config.yaml
n_layer: 9
parallel_block: false
init_std_qkv: 0.0296
decay_shape: "linear"
final_lr_fraction: 0.1
doc_mask: false
MLP neurons of a small language model. Each row is named by its layer, matrix (gate and up: input weights; down: output weights) and neuron, and shows model dimensions 149-297. Each number is 128 + 32 x the weight over its row's rms, rounded and kept within 0 to 255. Numbers have three digits each. A neuron's up and down rows have the sign that makes its largest values positive.
After each neuron's rows is what it responds to, as a language model described it from the Wikipedia text at the highest values.

L4.gate688:108187119114090194147170139167163162129096069115161089110095136104088122104146159069137103100104129083146148134082184154077131112136090158138150066191098112148165153120095068148114133134143089157147082171155144108092115108134193093183119140126124126089103130095116166141108134117130190131198178129153101132168048131138102165137185079133126147091095142109068153126155106100123113122112088138184131090120092084101107101179096094074090090102177118117
L4.up688:132148137114124137159074169143160067141106138134189093142155131139140115082159084128153139160149128130163199183164147124171131137110185081163136051116087095131094106128143126143107139149088099151097099111106124080135136123138133157172136119177122078116060101108112117084128197081087156084095146147157119111115119112155091148128091110089073117090108149114189152104129161137171179132141151174117115118086107194067117185149114153115133161085141148070
L4.down688:164118123125124123115126054142143134175145123093050114107147109135152116182226114128072137029123167098106131094086095102116152153133136123136122169206132134131143116169186097133132201142131090142161166208138108163127131160137132141136113144136081162133164125131114106118188123106106153145132121127121101134192074132114137164133125097086107124146145142146114119111175183139107141165104084113092158103150081107152129099123041090123128143099162130119
Responds to: Split-token word endings

L5.gate477:097183075087127136125103166135140152162099144117147145119157138165110159106106127137136164082102144095095152096139171180156104136062109127114118061128096120135115117158186151069163208136107103179107133169167117126161122115137128138152165086175139130175088139129164184123148095090142130166181154170155136111186141162112123173157103080144131149127113135116113111080125161115144104130064153147092090185150092200156101113122063102157119083173154142125
L5.up477:133115112158156177144174138166102160146135154060073131113134118036115108167084157112106099134098093128160099062119138082077121169169148133106129158136083089116130095161116169108150125132156104098135015203178094109115170178120167193080122102126059159092109112108081169079075144151130134145133132107124102071089122163129106128120169146061131163134105121104143151067091118165177203122177120130164132146139109130173157169151103135133089137088084098123
L5.down477:121183189174136135143101089113177126119217191134141134110084132114079165111130129092130119103090093183136102150191132074164184197095171113136144095150162137112129135098123114121153101147169159136127159104118100143110096181126148102089134131109095151162118126147112103174102160119085181156099158143102121139135101131175134146121193118128077083114167154114129114150145078133179150202109151089050134127126090129197095073123180118140114126116127117136
Responds to: Quantity label before numbers

L4.gate435:140127150094156088142129126090056126126077137064116169124118089122155148113075084110098137144119133105111085101162148151198106144086105122110130162086090176098138143116097202110141168140096119174151165095113171159050115102155119080127135117128119152116112132154128177124162166103103153151100160092077085122104143166124143140091158106145078142134082086162152186125124095146158144116118122103100135155132083170108141117146072142108075121137114136099
L4.up435:100107151134098048173101170155164103141174113088150100145109097118120152144147149136135119077077120140075141148172154115121109148160159106143071102126114083120120110118165153122116153174101111194075141122115135143122120079115154105072104112108121135122165073056117122090179101135127086095144104168110128074116118170134131130061109131122160150114098152148171092157171091121068112099145172153154097133136124086124114156157098093118115116126108127072
L4.down435:054188140125105178095132134124189161130173077115132157086160168135137112149159177106151129154134122150122116152131159124123151145127102124137140081132163127152116120174132081123095161130175108117117075119122090074093133130111160144114076166095133123188139108135123086124126103152123180105122135145175118119150137113154071170093149110012120158180147122106041141110187104087133147106115145112094178092133146128142128107089106113180107144143169084145
Responds to: Predictable completion tokens

L6.gate33:098049100155107083186132136114093125108180134094165106113098112149109144157172162125160129135157116138111094132135143147139101107120153152144113128132128094125137229098090190139094158148177100169094169115191130078104175124143131126185131128153161076088100089145173178093142142123145109076111163118154100139193114134100074106102102143147181134108155100158105142119127141102120213136108137133110180087130148135121179113076085149172107142154128157075
L6.up33:163154077151136107135102139134086113086149128068075129097190124106140122186209131136119152073193144158123054155107108137155167113142115110191127123101138126148081149085147147131162127147152142128137170091127123093108157122144141117136132160167132110212146072173139117101137181139145174112080111147079121177137104107078084129128143157138102106122111146156135145109109118115127135117108107124120198081105145109118112115079143113117108072165132134141
L6.down33:130086175132155151147108105114080110138128108137097098141182109072071204129103146166089127133139127085105091115100114139084156129190128133118142142136106162061080157056138104128137120205125115153089075150135172050182100155095095180128094207128144195113185116134103181084126190090109115145122069112165081106112054142105136127073093168143123153114145185153176163090121109093110151113187146135107154122153112120145151159145093123086113111171089082073
Responds to: Place-introducing prepositions

L5.gate374:158118147082097123097092106124095191135089187137175094081168108127118144102116160101169162113111185155172171130187102158131118134094115105124128130105145119126136200095144107146111138164141108163096134133172083106181097149157172116129209128130095092184148157186132148157153135126105184098136121135184069178101132142126165132117097153176095157084134134136129182133048063135137172124078141091111135107107137122136148152119088175135106149098109097127
L5.up374:107142177120114149135038124127175128116138091118147109120132073128160160175122120145110095106096110123104072124109160144164105126096149107133146143121132116140102127150145091151116170131151147091116139083080122064074107120080152093179140120092126163138114177113057125170086112066098090091145113097161181100174116124131127152074119114157141131096157108137110106144136168165116122131075146100119188183170144094109136142085176177150159148102123065125
L5.down374:120183128130102135104072183154138102153161083135129105160129122122103162130091140163112151124135167087138078129138114136132158108126087139128131148171155098057139164128088131124170111168155118115107141090080092066088154109095166184131153065118153145139169132095100105078145148143141131164112092064123096121150108116128079148092125135119137140155119146124100131128077122182054152110179128110118098142189101142097115128075184133104150122166108120099
Responds to: Place-introducing prepositions